MLP neurons of a small language model. Each row is named by its layer, matrix (gate and up: input weights; down: output weights) and neuron, and shows model dimensions 464-719. Each number is 128 + 24 x the weight over its row's rms, rounded and kept within 0 to 255. Numbers have three digits each. A neuron's up and down rows have the sign that makes its largest values positive.
After each neuron's rows, "fires in" lists the words (lower case) most often at its 100 highest values on Wikipedia text that the model never trained on.

L5.gate1032:139152115137108134116117165127128168113145137136163132155138146125129094095104142128104136155137182136094165164115098139113132104111137161156143139081130142120133105111126141112085094140114161121132085134096099129124093115123114137098125141148136129152148158125141148124160147116107099151123100082121139142108134114126121146137111107163130150123132169147151137113132150112120127127129128150192127123119133104143167102125133148095135140149146119153098155108183087083103136147120142090113171113096132129111150105142111135147066130154113127125133067166116178066153165106123147149112149145116115117131163107091121148147117104149130128103162134124150106162140123120106169086104106166105162134101146139146132171109129142124134152099115111125108140139104077118098136134114131
L5.up1032:145145088157146124108139150128115114132140125091058127129129094068160123067125162105148122102100134108105160113097096073178137153084133151158136090146150116128134084117134130127093120088147101093112157132112192145132132138156126114132098091125098082152121091145114091135149081123129096138170156133082168129147152133098130145127114126084100139144099156116131087123150108109149118092108146134147159116135147132134146134137102131119093131143168135119116133122147138106139108144128143101092090115127125150123124105120149138153153128163157129136111105089117098100143110090124108137083115140100186113123133131141123147124125140124151068100116165107177118143143104080096136172122150132115163152105133137135120139101145104129134114129135126146125135145184088124150136164177151
L5.down1032:150120148136119128151096143120123126117160096132143126105121132128115112115126144155107110154118096139116119115133130137100092126144147140145109124117155116156130124136119124119147160118102077160120174109133125169115145119121161103110166124118134130155109106116125109091099101104139097113138127117118177116127141076147155137141104152137121104127099141058122128101116156134137119105132117159109105130152167146141126110121131181106130121138124112142088114105117147065148090132145132075133066121138108097148156141137155127131111140127132139121152121091106110131118163103132132140111112138142145098119119142115100142121088075128100145152129128098136149094163165120153170141147132089129121131159122121171141086115149110146104157115129176105106160084134121084174148134160157
fires in: "and", "of", "by", "the", "jesus", "for"

L5.gate962:108136062091122099100122141149105108163160115118117138172141138118122116123110150174109130112130153131120118135117109127115135133125100111134119126163169115124110125130110120134127091161115152143121119117127113139068129152096140144160115133155143092130127169109129147159115108142150101170156094101096105084132150169105101114143110168181097117154132139145069101195133131129144150144122097151142106159182125139162168185058088148126130087135126121099127144174141138151145168118120136107147118143108178123091140118159158118150128143137157142109168121124150133110143106109127138162171142132129138133150158145137104122118132137126119149164125160149144141131134091119137167106094124130161130145121125129111101118090133099172191148118142086084163147144150167095171109119104121
L5.up962:109150133137103091125156174157105113121131098133123097176128116148081142115099141147133114162126158110106111105090128146087134136151117088127105113124146097137056102125110131175131118135118139146160119128153133134092139093113128118106119122140163160136134134118088121143133124111122087137100115150125147148171161166125113124084123130122118118168119104122118154121120096122131133081140123117087123132147153115107166144066127140091124109116138182092080123154125145111130161151154117120176146126117145138110101111124103136139162155107176133135138118066172133086154124111126117108136133113142160117123129107127081132164128162080118125135139124177133105079106146119136136123145120164124131120140162141117105131116150142135155135156176102145109112122147148106132117151094133
L5.down962:146115163132144094142128084162117167150080112138109077139128156148100110147123137153158124071137117101095135115116143142137122096082127127144142162123125142120124101141157144135156145103117144105130111134134125103112126117104140094132106108106129148119169154098136031139131133112125133141159129079097159143151149118181148126122108121111122112128169110140148093156114117128134101103139138140127118089104147107101170122094158096140138104119141156109117145138098094136112108122113134132135142127109143120076121066117092121109137127103154125135128145114144085122131162131121102143124152115145145135158150138128147163137144115141114107160160135116164130106127158134129072098072122123119115174150121093116122125116112087069136162106164145092102147146127143151096130092161119
fires in: "was", "started", "been", "began", "were"

L5.gate359:123151161132143149138112152119120157129095130115142122103134130177170109114134144124091131110112164115124137138095113119116123160159119104127151117132162120169055125145140126120140134152092105157203134088139114126143092092109117152074201098123125144123138139099134129118136145111133106112121172112126119166151116129066088097114131086108185145162090126139145122125099160145148091115133145111089151108126110143131131137083108160121121136144139143121158123145107086131139163153107134117136092163093132115155111108064138115130130071129107135106160119118121141113122145072116109093110133156139133131133132140149164147127109120112093121119129164116134109175163102107161130130093127148119147114142096136107137099097135106107112106134125156129130128117120119135107125146116108
L5.up359:126142109089117132109134120101089119125119149079138155151093157142115134100132155114113159130145094118123115116097141091153121154101121109144148072151165157138103119150081156133132105126178134092127148127150096086082086121144136127137137126165132135107101127112151125157130103079130121162133154124122125140105123096116160085106154115117132120133154148126133139185112102070163111123177156094128121146129088152101144110100149086133166150131142147134145139132172087146126110099157123158076083112135109125148102131106128154108155129166109137092135157179113140131102161101083156098134121136153144103166106156099125089107154126146104092114157119149096142114116124139129122107097107130122103133144151158115125109154131134123154159126125129123125164151094178175141134130094109
L5.down359:143094113095087157108178189151083151126179142113170156106125075137136139145152144095119097089117110121137089113120114121102135148112107082151126105171153171134087126139122159101110083122151132110132151132163140136113133126156118126105105143132120138135131088146174120122113136123140154169138156102109150119087164137180150103098117117121143121124149148125162175129097138115138128085144140135153156115128135121115146074139122109087143127103140125148119112108135115136116132159088146143145116066138157102128135121137101158107112125134104169168158143168136091098141143095127101123130117125117150108108144107096151133095110162150083132130155082138108105129113092096125088109129141140116079143104112152109136139130139093088098129130132117137135165156119133157125135139129109
fires in: "first", "second", "third", "2nd", "3rd", "next"

L5.gate189:118091128155116164145147150134144126115087129098119093171142130099125142149105102130108138109181114114141165131111113130142127144108134107133085134136132124114165133120143148114164115146186137117126129126080141111144134118135129102102144107114156080135090084122143129128106086117159105135097140162144142165093067133136136175133157131105173124087131125107173142155134121089134169120121115156082067104159164131135083169193139119133165112114113098090146134145112110125190097113099180116124137127084152170111078101128115106122125131142149143144098112180101118163140119126104130135146108122146127132128097133118164133140147124159114150136094121146171114167171117146154120105133128156126144137133114112157124107161096107104162161147117129142106139130121127114096110169166133
L5.up189:104133097147185123162098140166135094164116128099127169147105148098135140118086140128112125112127140098182099134148130150116105157137126142128119143140118146169139168125187111103125128149167094121069124124115107094141113148136149114137119114176142094114126070125110120106102099140115115135121147114127117177163116109103125147121140098137175122110126120121152112153153147099116128121152143163122133147118151103155104161145131116109146106120154137119101128206114145135148141129123095102102179075113126135169103148144115129119087125142142170127071089159110163130169143085126132122126111154133111133170137156120182125122134093178138172120111142113114154187101142144082097116140108163134155138074151153118120139129147168091166165163111107135105103096150142157141132152142131
L5.down189:116142124115169089128131146095114147149142155143101137147105148102166083122095109114087139087135141110125106115116100158151134105137145124115120126129105149103137127055113105166094080070174131108128138123180111146122157086162142104111157128153165137183111134141105081132123178096131100136112127135097117135119111110142159171112114130125144145135145138127119111159139148180121166138108113174132123132150109147151126109197145144125115143102116149115149145143130147098138119094115100061112126130110093123140142124102137101102121118138160156126107141179103140138087115111121062142146170091161088131204115125116142117126134160126086158108128129114114098155157119139112101095116117141111179096089124131121101133149074114120132112161137085121149154137131121135119129109116111
fires in: "to", "did", "a", "does", "was", "aimed"

L5.gate246:099134103109123113136131116171143106119158128118176115116138099138106120120099114123128109101150129135104114179148103117152163144146104095105145150134119162121117131101126140095114113165089130145112108140166170103154123153091119142101154098144118118114174097146132150102134140126158214127137123112144087163133130131103124147081139139114144138132098078113116151126133130104120124097113153133118106184119192096123148129166108129121139137150138114133144135164115100154097146132107146138113157130121134121120098074097072125160152120154103103096145168118133138083076116085097118108174134140106165118153173129080094141116123106086106117120138086131131150121133100119125173132117109117137150118149125105142143104115134165174119142116147112133133137115123147125088084129090135
L5.up246:098124182165114069132102100124128108092138142141119121146136134164144141118155105142150105137139115121134150116110118165127081140122131126158099154108145074148120155136126164119095109129121117168119124108100129074146129116129148114097118113143137123113109138136113113191122104162126134133101158145103106122125154088082151135143104066116110143133126156176127149110085120139110119125106134101119116123172103115113123126126103151117079158141142102161128110133112108171139162132138146150151135104099164176082116120119139107101098124127104147137105101116138159156135138150096126126123115155107131106112105123164190109167124105103142115114124169101141177116089121125135102145111128136153150130096072177162117094110124167130137132142099142119142138132167125162113157104151109
L5.down246:119141130128142112128123148112136205108150132114084126123131202124104119100096163146149137145115099119120170058137147131109158123118087081136109135104114118153109118119119133124109102115130061129089127126122099141116125173139120108141137120098155107089136067124147171129109119142132171154139152147106097092145146140124102156128135176089133139123143123104109158100114106131107120140128125112125101185156159106115145155112113137135131135139140133129127130146166142107100161128084155086112131126150167145150135114125186138155137094130145146136171140133111131126126097158099123161095160170155133147115172106150153145173143129095109098105122141137126092150120127130151110121111110175127131147092119119110094082075082151148166174140131095122123123126142076070123098127117051
fires in: "was", "as", "be", "were", "is"

L5.gate466:134159126167129149167088142153161141150172105154123158128119132122093073162116123137140088134137131139096135100105095167125154127067136140105131121166093149132123128120149068086111088132126105125108080109133131161104110111102153146091149138122134143122115139168148155116078121123121105124137167157129124121116159136155129152104100116073117147114095156113137098113144126130115157084106113096090094160090174115128097132150123094130096127146162115094165120113159120079129116087135134143122075139086140167125112158099121133137149130162105146175100124170107170136149126118099107094099158115126135089126115134140183149113126085127134150124127153097131138146149133085143114126122071103143156159106122116156123141134104108119154137159169129130121177146095138104108184102123163
L5.up466:140062112153143120142112119175094124149188179113118112111146129124118138113172115118143125086116101139123124084123124148120102161191099105101176155128162124159141112107111182142090137114158149128111136115110135118121121103113213117163140096086113105143142122115127106133134132147104131146127117127101115162100120143121102130155103107130129170139097097144160150143110136099131162159143120135145115120162129137139128132126123157135110146098076118149144114146117088128150140122135145185148160117161120105096062113145114132107112160127127146151174131149102102114101139115126126141136144153124122131139159144132118147139130161120056108103109135121104161170136138144130155088103142123107098103142120146111113154092153122146086122121099147117114090135172141167136169139139129
L5.down466:122160093154131125138140105141142162109151088132097123099150109117151089119086119158135116155138088179121144111126116125110102120159124136112140145107164070138102093118125113140115127130147133119103148124147106110153124128153135176123136119105084119151138144096165053159139111119098125135163140154133156106153125136155127104111100134143129115154135134170119110129162127130155114111124151142127150135158155145077122116096156121107117157137151101132131141139096113123134118124120165111119160154093122143145111153102133145145089110143114123159164171145089152095144152102105126086117115122112157173165181123129113156144125102128154138101181125110140126111186115093130108125107119167145162161136082143154149125142132090127160111140151154169141116133136102146095163121136142
fires in: "was", "are", "were", "had", "also", "is"

L5.gate115:109124134111127158111176126143111113141144120122125131150138113105134118142162116104106130129134108118124124147097114134159125133161141109132121095168104150208126151125121127088144120107107136125137171079182142146111167143125094163135139092137128117087149158102093150121120122125097117110111102122169173145101152091093179153147104117109143132138126134126134151149193178119164166131068114085144082114137166116106096096120140116118107133147129131154090121142119111161116154129135161126137157122163100136138121153110162150162137112091145153123126102122096168124175108128149132146115110077138147100125125131145149153109108100119127167107102158080129133143146124128128092099131160119159140093124136062186183130126167105109157122150128119131121183091120140127101150141175148
L5.up115:140099097173105106130130160139109128108108124121143122173130126088138149129142134176119101104096122162109096156121146128106140120121104096132117067117098145122032137119071147144129152121165146120116092102132128109082161140131112113098122147125125125135122092136141128138139150105119139136141159164099104128116123142135149121193147096100144164105117144085102113153164144151161115131140089188119149149117139099191097118138125137125136143141098072121140151127112129187130135135150200128157140120110172122145120146123110106164124098125108149131157141089129124135149112100142135146156189112127127149121101143097130122103113131152115150170128127139104128118091143117147165136137093116153138111092123139121116139118127140087125091095093102104119107157158136126172125182122119
L5.down115:140145118128136129148102127119164118156129145137079121135099148144108148088142155116106129122136162168182124140094145178107118165133140140103131092072107167094111171075136155088110140122141107165132099115089123108126107124123120133131122106153124133154172074154122051127133134157111152105100129134110104131118134133139132158120095120133172115094108157128118105084130127159136120133117112147155128094160114138142098136070162099122151139141135151145113120124108154143132110161119192064131139080183168165092145122136139132106202132150105170153138079128132133132126109140122113114141143160121104099083128144150115110137147122129106081160103144105156137097135098143138160100144170130175150058124079112127130114146119171148083127124131111159097137090141116129164150106127119
fires in: "of", "in"

L5.gate1385:142135160145111096122132129125155115150137142134139138145129148147148116111142123149127115126155158138125111108093124081111090090109144141184098135155161164158112133115102126152155154111155142126160148151123145116170128090142086176139136092108111139147138142101146138096150144089090135139144125122170132144123115168122087139152144104092094102129114132105146088129114112122142159119145118139148158085115168115122149121094130124149136135153148182155131109137125075125127164157159192100143118093121098167120175133120121100148131104090141125099116123147151127086128121175092123084152126113146095070110124102104176145125115162095161140165165177114068121131143121166153159138103162102166138117174151102094159116172096133145126122114158082152133128121152100119138080112139128
L5.up1385:206136118149118113104103135113094117113145157137121130158143101122140152117121113150098124115127107123170121134148128092106131117162167134190089134147097116171146075114135120120162119138163132130117108133132160131135108118135105157159128095104105166100139133047141132150079135151125137105087155148118103140123120111099147097134154148167123106098083092104114129091125136108168145140147174131144167107106099109127123113137153127161153101141149103137142117137120088115134143135098133124143118133141103119129137125149106086136167140107105156158137142118141106137091112110129124099152205183127146146161144087133129115117091162118140118100123098108128153153118100159149133120114113099156150133136107131183139125128161112160133170112156135132116094109107090139119119152161104
L5.down1385:158098084115106084089191147131137129081119140157122140118153130156125099124135134100122121170136162123123114102167141153151181108092155152173131060167105102127178146101155117125120147123139196134146113148099156137120153101137098082128103129046100174140132088128148151097131150152119118161134167145146161150102129160127107096154122102072077116131153098120143092124090140155151111105127099091171153126161179093147191116134137095120100132130137129133133127137125090134143113137161140120107132091097104110099123119102150111146124138098169118115130131151147101099147100117111102112148118130121127120123151105123092125128125159139132126156149096127107173123115121128165180122135155086135163151169112150134123107120146134168156151135160104131148125142124124130096119132124116
fires in: "the"

L5.gate1921:086128127159116118151151115142151095156147116106130113119148142129146145116156131142141122122110170098080088116157152108134157109122147099164155140167159110101142113136121127095140129112124154173138135118116085117093086081127120098160175123114139131136118125100108124091113090137157152128132175206103107123100175106153077093129129128155118127142082114157111097134092125117146141107080089157152117151145078143147081120108127123114179133128130116117142145101118115109142157092134169134071118160094121108109089111118151090103150123159134101060140136122111124155080090124105171160080125141089125118118107107099101110110173112110124096128138147121058137137168105126090117122162126101133125154108174110078134117077129138183125104152113092092116144113107142144143106161130106
L5.up1921:106122135135122142126141119130131118126110092146127150105109140107144085074134118147135157175087143086132133110094157098119187113105105071129152112136129157106131149128141140153131088129115137110155106112127138179125127124104145132121074130113115127098129134111123154121169091083114165117122120131166114135113102107101087170145130112104125101147104154161067160059123174133087105145113090133140118138136116156147145162071095176104110107077152135138106160147116121106153162091152209137145127162135140130077141132114144119086138118136160116142105145117123136134083108121116145090152101150094064138097168156113163127140120123106115144146099126214123144107124104117112095144141117089128151099138161142126128129113086095117160113120137115125111098115155130125130153145119095
L5.down1921:118167120125106115122124117151118132112123183115099138170122093142110140159164110118161103155092106114141128114136138094138108122103157136105161155147137109090103138097099108190131125116132120147118140123132125138132095120152145107135122104119074138103145108124134093177123103125102127126127144093077137162153150122148134131116121162173131180157144120120127141129124078095139139152134111115168096134116094145135112130166091096074124128142090087130109129104106170123147139155119126113129106132075138141100095106106167121127122102108133098106113180133093143111113141126108130128127127145148147127166142126159118122118111145109120122129152149106053115118074179107143149130120097161146156123130194152136128116123088146123092128138131145108123100129159133132127121167116146
fires in: "at", "in", "on", "for", "of"

L5.gate51:084131130129106121109151158145118157118145105153120126147128122104124124145136124118153140093133110111116112139119149155150130114116125152147152134062145112123097117171121173150161120130123099128147184099117125136117109135064161097143123084125094074125122145143132084119099083065124159194126126098153100102153180144118137110116162167120141110162118124141133122126128147098139153119103149138156133093143127103178112119109137106126095095126094096110139131104159119086124175124084172162129129122086140094089148133127128112156155095112161132130107126117101129131148093157169119113163131144135164102126151157131108153165106114154112144127118161113123130141107128155121127108086147103150114080106154142106134158121096122118116136134116110161150115106151087130103134151105151
L5.up51:138112097150099149135108088133140203142146108136076088143147104106146101136123127167152093122152185113098128127142134103133092061102112171145156141098085107117087171120117133129150096085149110139127142096099132103128124147120129146083109121117147124111142116135106075121163064118116141143138131152141133122158125149191105128143122092151131115153129123172087133116109098099144144172121113148143149164185150086174156143178135111115105109122124089116134123168175098160182158120110169156112114143105138125103150107127144139160178133147100099161151107090154092121119096117108170121106157101142148101118137166156091141151093131111098123108092138106140151146146148099110145102140140157099076104135168157107150147134114129132108173148137094149104096159104133157136078146100109
L5.down51:137082117115120151126108158119133152122138161162127134147155127173117118139102135152123101100133126123134087160131135174161089118147108140129149084146112118120129093122116155117119100138159129121182117151131125084097128117100106095135147148101144116135120170125132059141116146152145123139179141149174169124104134117136139123117131116106127107092146134137096134137127103155151180123156126124118114144127176136123116154105118130125116138139137106155163170093132121166124116140103100121079181130117120128095165132103120132139125111159104121156124136134146116137157124117153112097142082164105098141111175165124175157117131119135119101146082110132190158090093149135104142137150133144117111121135108121107132097090125122141035091129111118101143121096132143078160167088162121
fires in: "at", "to", "of", "on"

L5.gate1030:137133128135128107156116138116177139143117120108106135120111106111111130082102134135131106128127119159120112130127148123108099098127152106130137142109142149106127144137106113121136178147146150122130128138159149166145129087094129141150094161104148105139121088105145113132118136138132132128140099106118129147112139102127106189078164153128118119141129100101165120128161133162168120121116159134127130108150141093088125095119139097161137109127139122161124104146139140133092104159122135110118130135085136165101156111115098112086092135072154172153173104127107138128125125159132124147132141140095134120122182125091100142094112147109120101169153115141116145186104147093132106152143132129113189143123112093119126129105128137090155120082140157110123116089175124140162110074145134
L5.up1030:150160137109122117079078156141189166130110136161111115155181081107100143141180123142126186118105111107157155120120123124095147114103155122155174139131136155122124081128164114117120080135155121149141109103152185144123124117123112113110095122127122160148123108126149145125123163142124124144126111133121140140148156110161075120081155108122093146131123151171123137141149109097140124127139106167121121129150133117157160120066133135133127171163152145142149132116140146126121118171171092149137148125141147154129123083126102101135111147130153126176129124105122157096135153143142162156168120145127123114124147140074150163126137083118133125138113108114112114100128149137086113118156157127139124112095119162143126157154102111122126094122152090113125120114130069149108125098127099
L5.down1030:139120146101143134099137140105159142115155145131120118155158119161148137126131098109168164124125100146143122102090114120124153109178103159139148116123162164119123154106126097130135129114120118111127113101166167139107129116124104117123158102131122111153099106099158130120145155155107167164138134134119129116105103136118078169145178134090115123117134157093116097137185132137108115130109131155140136102116125117142105144127138156107133105129143169165151137112121152108131145173132130134144171125140091107153140149124143198143151090110159100133095094111141149138147118107126130150169137105137175102145141138124136111145137109109110114089130107141126075131096145111191164127098090153137168131114130116146157130138114125165126118155112156141129138062146133138130153125126112
fires in: "from", "of", "to", "into", "up", "entered"

L5.gate1571:116141133151156164102128096103128138136177137123123128107114120167154148092117143099114171161148163123162128115092118068101129152120128115148106122138142119097106079083098117122101143120131114126129092117127160103106122095079150133145140131104151105126112155167150138153093134081086139150103162161156118130137147158131128167138182156150138118144157121151109139116108112139119119140142097125114149131138145137129084120151109135147151133121110160129158112117096127126093133161126114117155134156146146122116124123141188155121125067118191181090132125130136133125135164162129130077093108142170180168118146123146105183104087116116157105099127115152131133146109170135161181137153096149185137154102143132146126146096157125149110125152128137139163102147136104146095108084089138
L5.up1571:134150179120102101114132120084143118127185153082122133148150117098123111110152109077140138109135136096082164126135117148154202082113116169126098145180138149143145109080097140125136091115153117135143118142135135095139104118138109146126118148171106161112143147102152148160134115125139136164138185178099092157140164159116093164098149130165164116134118172148138109126122130132125103121090166148130146125135079119149160150166139149142136087127148151113157095106163069137150117163096107110127111108138122078175173131133179107087147127111113112091143096144137122132168136128113105134114155161093145126130122098133090134160137099111117170140144140093124117145126137133116143136135129157124126108108120107089176117122109115099175155108106171117149135093086108139097111167101148
L5.down1571:116127113177107133137119127114141129137168113080137091065145085132176101134162134138161100094134099090136171106109160112106153117135132143127163110167173128134163103117132105076115114127126139143146083124160099096140133115130144153143089090180131040133134115108138142171120071097099112099113151127144148119117104140127124136162131133112159117119125107168093128172119122115141155110097104092126155135121080091147135139124136126097111126102153158143167127125148118083117176082122108139156096090091155112142130163130138160111144127133146174123150131184162086141128093101107085120113150118099167144125139111109139115100138138128125099161108103128087139105101145119094161152127165134174102094125162091125107091127092145142180111132146150135134141151128124157118143116132125
fires in: "at", "play", "albums"

L5.gate633:131110155146144123083134141123139147121125118151077096178147138113118128130077098074138134098140147090126137113147116118127125135129123107129116088099132128133138128096097113114117161124069138128195163118126137110139138123147148126131121152130116161130143120128150115161158157120133125132139119100134131094093157137109171135139099143108095163129077135111131172154159082089139135103146153145134148109112136097131092126108153101140104150103131109108125142115147104122128137124139123132138136153086131126123093161151137150155153110134130120117129130064153138091134136119075140125090119111142141193124039142125107163122145105083144103166163113062178118099118169120155145124127103150136154129113143100112103099151154134105145163117145067157094148090150111148120144146143112
L5.up633:195114135144102176133157091132127117121128113138134147091147126103117082094124115121132142079202141088122100120134145122138125201155113120183124118161139119160138120139126180099127084124095113153125128132120112140100095119151139143111085170117126134169137123141115144169134125128166117080067125111144178119136122140135166120138160113113116112100120116123120150131131132092169137128122152165093117136129101085174138105120116107120183155117099117116167137071094106163103126094146161111128155122096141152141107133148081090145187111134089089146131112128155116119203124128157128118073162133124121148130109162134162127155105104097158120098145179158106140165100153137106089097113116150162123164139135119186141161132134123088127117147148114146107156115144099129114150115120156
L5.down633:124143138124117120116090128150119098098125162136135129122141112159125154151124103095148132153136155128129101150122099127135125142080179075118155120119108121160176144110151157102108132136144117108147120147154106104110146104140112176140135174147186120129108104135106071082129125118140094101074129109125155158113200201121114127119140080089191140090144124121111168117108129093120116147166107129119130113133196165132093142096100123106134125130183165115146155122116124143162106134132134113146157099106145080087091149116147124109146146148074129137140096174139152126128096104121116155079107103130163124109114151099125139116160129127155120128130128141108160173135116140135179123100128106110152119154150131123103106149124137137124101151141166191123118097109106129072133147067122
fires in: "the", "by", "and", "under"

L5.gate1361:111091125141134146148104119090110147124100170118157106118126125137158128105043134100117138094104102127110146085151155161132139156102105164145139124110089191118100125122147101109149154125177147073117131127150136090124128077153176129096156120132133120118129126068175137118111189126171096143118123113117145148170127136132130133119180190122158167079127160116082121097108136174109128155107130144125165125141132118087115149160169118109115160115115139136148067143118136122146117131151117073136128125132123135126129131130138141124133130131098140095120144155166146100109095106105152144123091144104127163126132166171126099153123155081118159134129111164119118132135151104158150108139127138144103112163121176102113122118126132152143105156145149124100117115156091117149105156154148
L5.up1361:098115111111115148182140158148093118070113174142134117202104132160122124102172124120134110156145181111110146107138128115180129119110146114157122111100152145131102060118128132096124136103117133142134136134104130094129125088146123134114121147125129143131134060086142125163137142121133092110144076092146134126100143116122108142134115150133123108114092088152125109148131118113123105114059157156163122120114158112138097129123112159126118130093153152140134131104164089140150127104145152132097102130115129180130104110115113141136138136154149130129137121172101141083165135119147136155093140161074115151155104119106136109122123140125108106119153135127172110118114108136115173159126122070140156089090098145133151104133128158076083129087146138159108148133081112159132149151112166
L5.down1361:154089103114071105110115150121090165137086083135126132134107081122151085072112111103120160138120105147152138116093118123122114144133091151163100121103113156132141082126115119127170120107152087140109116138178086155146147119123140118124148093114101143107120143186140178073096131126119124168112164182122128140154140088160113138101127116160136119104154109150088140108137108133105115137130148080155125090136147102136147176148100155142151110106143099135115102140143095114117138160144110107170121130130112095110165117096107139130124114134105146137149117119090094120142112125134160114163136072117121142111138110120109134107085156071129161115093143148103103123133120086132157084180129156130137118090063115157101159125147147152133138142145132143144123120145125127104126145082124
fires in: "in", "to", "the"

L5.gate1692:121166179126093137166078103110097134126136135110154160085149134115140097156156147131129127185108117093122154119124082105146125091167134132154105145152066134130141104088146168136136179127155101129107111128082137142149117060129107150151120115077103135120108151102122113129166132131110139127136059157100171158112154126127087141155159098170129144091097134119083116106139147196126140115111124099120115157140130097156175113115137111179124152119111104129152114129168176141125159144150134170094136140115149115099165103150166148149104121111120172118105150144170146105102104131127122089125140113110149109098123143116162156097095111106114146075135108097135132167125088126161136156144100147122101142123107117113093120116141126095135135177089139109102155104142130112125121171151114
L5.up1692:125195135093125178135148143125123115150120149176139103153141166089136099109138113101088094149118120117105126108108151104141099094118110136134148122193114134126091124115107163093116162135115173113106139117107151103152156104117122185124095115177136150141100134134160105130194162106124154131111148109154110108096145102123113163172107150143111116141113151138135104103122158124122131152099133140133131122116125166145166094087157107133102143110139137124101148130125147130173122089146165110153118163112153114063105155162124134145110117088104174106104152139160108105115116152137121111127134141092118170101157160144136122108135097107105096166124157135122141128157130122121099115129114164195161130161149124154176161104122115105111150101126135063134143128134132101146119095086161
L5.down1692:121125120153121127084150107126139128094107136168109150109110085128130137130125147137159145137152064145159107141110137118134135113118165122127141100123077142115139086164133079102108122098121115125175173137161127129112143110139149160140137119115156128122126125156113109159122146135146163074113128158087066129133123129155112079125132140116129121140152122129167099110128117109139140158110118164140116109146171156121189081137112150164125129157177116105091126157144061129140148153078093149113131093129160119117091158084115123159130136100169110086149151151099137055135114163119146132097138166146131151162160092166112143123157137126136112130123110132136133130169149112145073123114097083109157115140101146130143113148113145121111078104131170140105125151188129082139157132122162
fires in: "in", "of", "with"

L5.gate1811:108114132162170132145138088083115115097132093142125142114129142126158131142133139109114103115153106112088101175150152157152143144158184082091101107127144125111127149131162120151146102123130159148131124140162164097146079147185090144141140134104170118119099122143172127114146128103109148130143089176114135173108144142148181130116143110136137144146111178138083093093147151149131132139078096120143140123107113120099163159122145125163101129123167135115152117119082096125111147145118105160134131149142114134078104093128179117138131115151113119134128125116146132148116112093117194072140131081058142131116168104121138165101103113151101156129101111125122143112131109117163123123168119121131121145125128123123101131135133153136141157136142112111125123111110151181120130123119117
L5.up1811:129112095143151146140135095126157135144164132154121100098142123140138116127140129107123124175162133074129145089117129135128123111152158116104150103154101148099129112131094134118084115080105110099167132165116112161109133095101094110113165112106137150157145151153142123143188134103120159089085180147141112161090142098135086094093121139101127129123133145094108124175149138129107131134153171160138112102132137158110153091126154121156130129157105156154108133135062125140106164117114126138128112106100109095096172119142140164139121175116164080111122129128051125101112119126128121140131110130139153175120132106157101124106105106101129181097120132129108126127169133127130148142115127124124145099127152118117174130122123093102150143104147095171149152129080094135131124138060155
L5.down1811:134082140144138109115142155124121161139134118158127133158119165184112135133095107103115096129117102117109137108107081139168150136123104121144137167148154151102136112143076170158080146130171147130117114114147182141165147111129104109154135099116130078101086140112174121159129155126105139134134115149101106129145086132128162129092104111172170110146123146176157159095160115130144166138124115113086131095130138121117124126144102111147079120116076101141123134126101100120141146168108120145130112132068143128147105134148139131106104112157169088099161132168120124147098116145135117124113146123110101153121110143115154133136130131129105147133096122167101138068140136098137143158132127142107123113095128102130149139145157148149203069123165171150114133140103160139100095144109119
fires in: "for", "at"

L5.gate340:101122097087139115159075140134167144118079138154133126089103132164158160102131143117175075109166104104120165159139144173147129147177097191150172133124094085141122096146135062139113140149136105128081107126136087101128137132111122101129109195138152124135148172121101136108171097105130135104148134136144144116090120097137116109146094099097143164114108108072102164146110169129148127124131148123114157105147129107162140168141093113131119071168125134101189163182171102130094117149134110161138147153102135126113146143130112116131123196172099145121176126142109150114159159120140112145124135133113127144133158108151128128096118113107142127098105148119130178155112161125136099162140138156106164117098133160133158079121117113143104081140144078128081111143109114142116133165141126
L5.up340:086138115138125138112125095126119161152139166099096176153115153121123113144134091103109115105097135150124111166107098087155131134132095127128132104129138126173157118142152143143131167133108130151117113122112110171135091126128111117102155104106138166108119147155104126151077100138138105133117177136116107128129112130087155124146147122149147134176112121087107130127116125128120106155120151127152108109167163115119132118145153172074112154111110159112128122135130118123103112143152138178106120117147123113120115102114116118094168140122136108131134137128144151130107095124092110141151147121138150136135120128140155138154143098111150120135129132104108099153153113100101133110099158077123148173162101130146128133076170076112146119136104155144119142105114141133176089104189104
L5.down340:136130111086095110133120142098093171141119149130127140146109130157094135155111115172125129129082152094170158136085146139129160094130086131135112140107126120103151164152113099181164135157143155103086124141133136155142130120116142123098138118090125119114132158136167060164066111104169119054095108127183094130129109151145099122117105140126113137150101131125151097190141151102106136102140178143129095147156145124113135098159105154118122147126125133147071113106072137144086134100123154121149115159124115147117145109131122156101115147102145131140141142118172142138113168148128133104165145153142128076123137140107128145096142127114161124145148097107091165107141078142123130118126150083118142160086104137110138136068154106112120154145122129140138133158104108172119178131129136
fires in: "one", "which", "third", "first", "second", "last"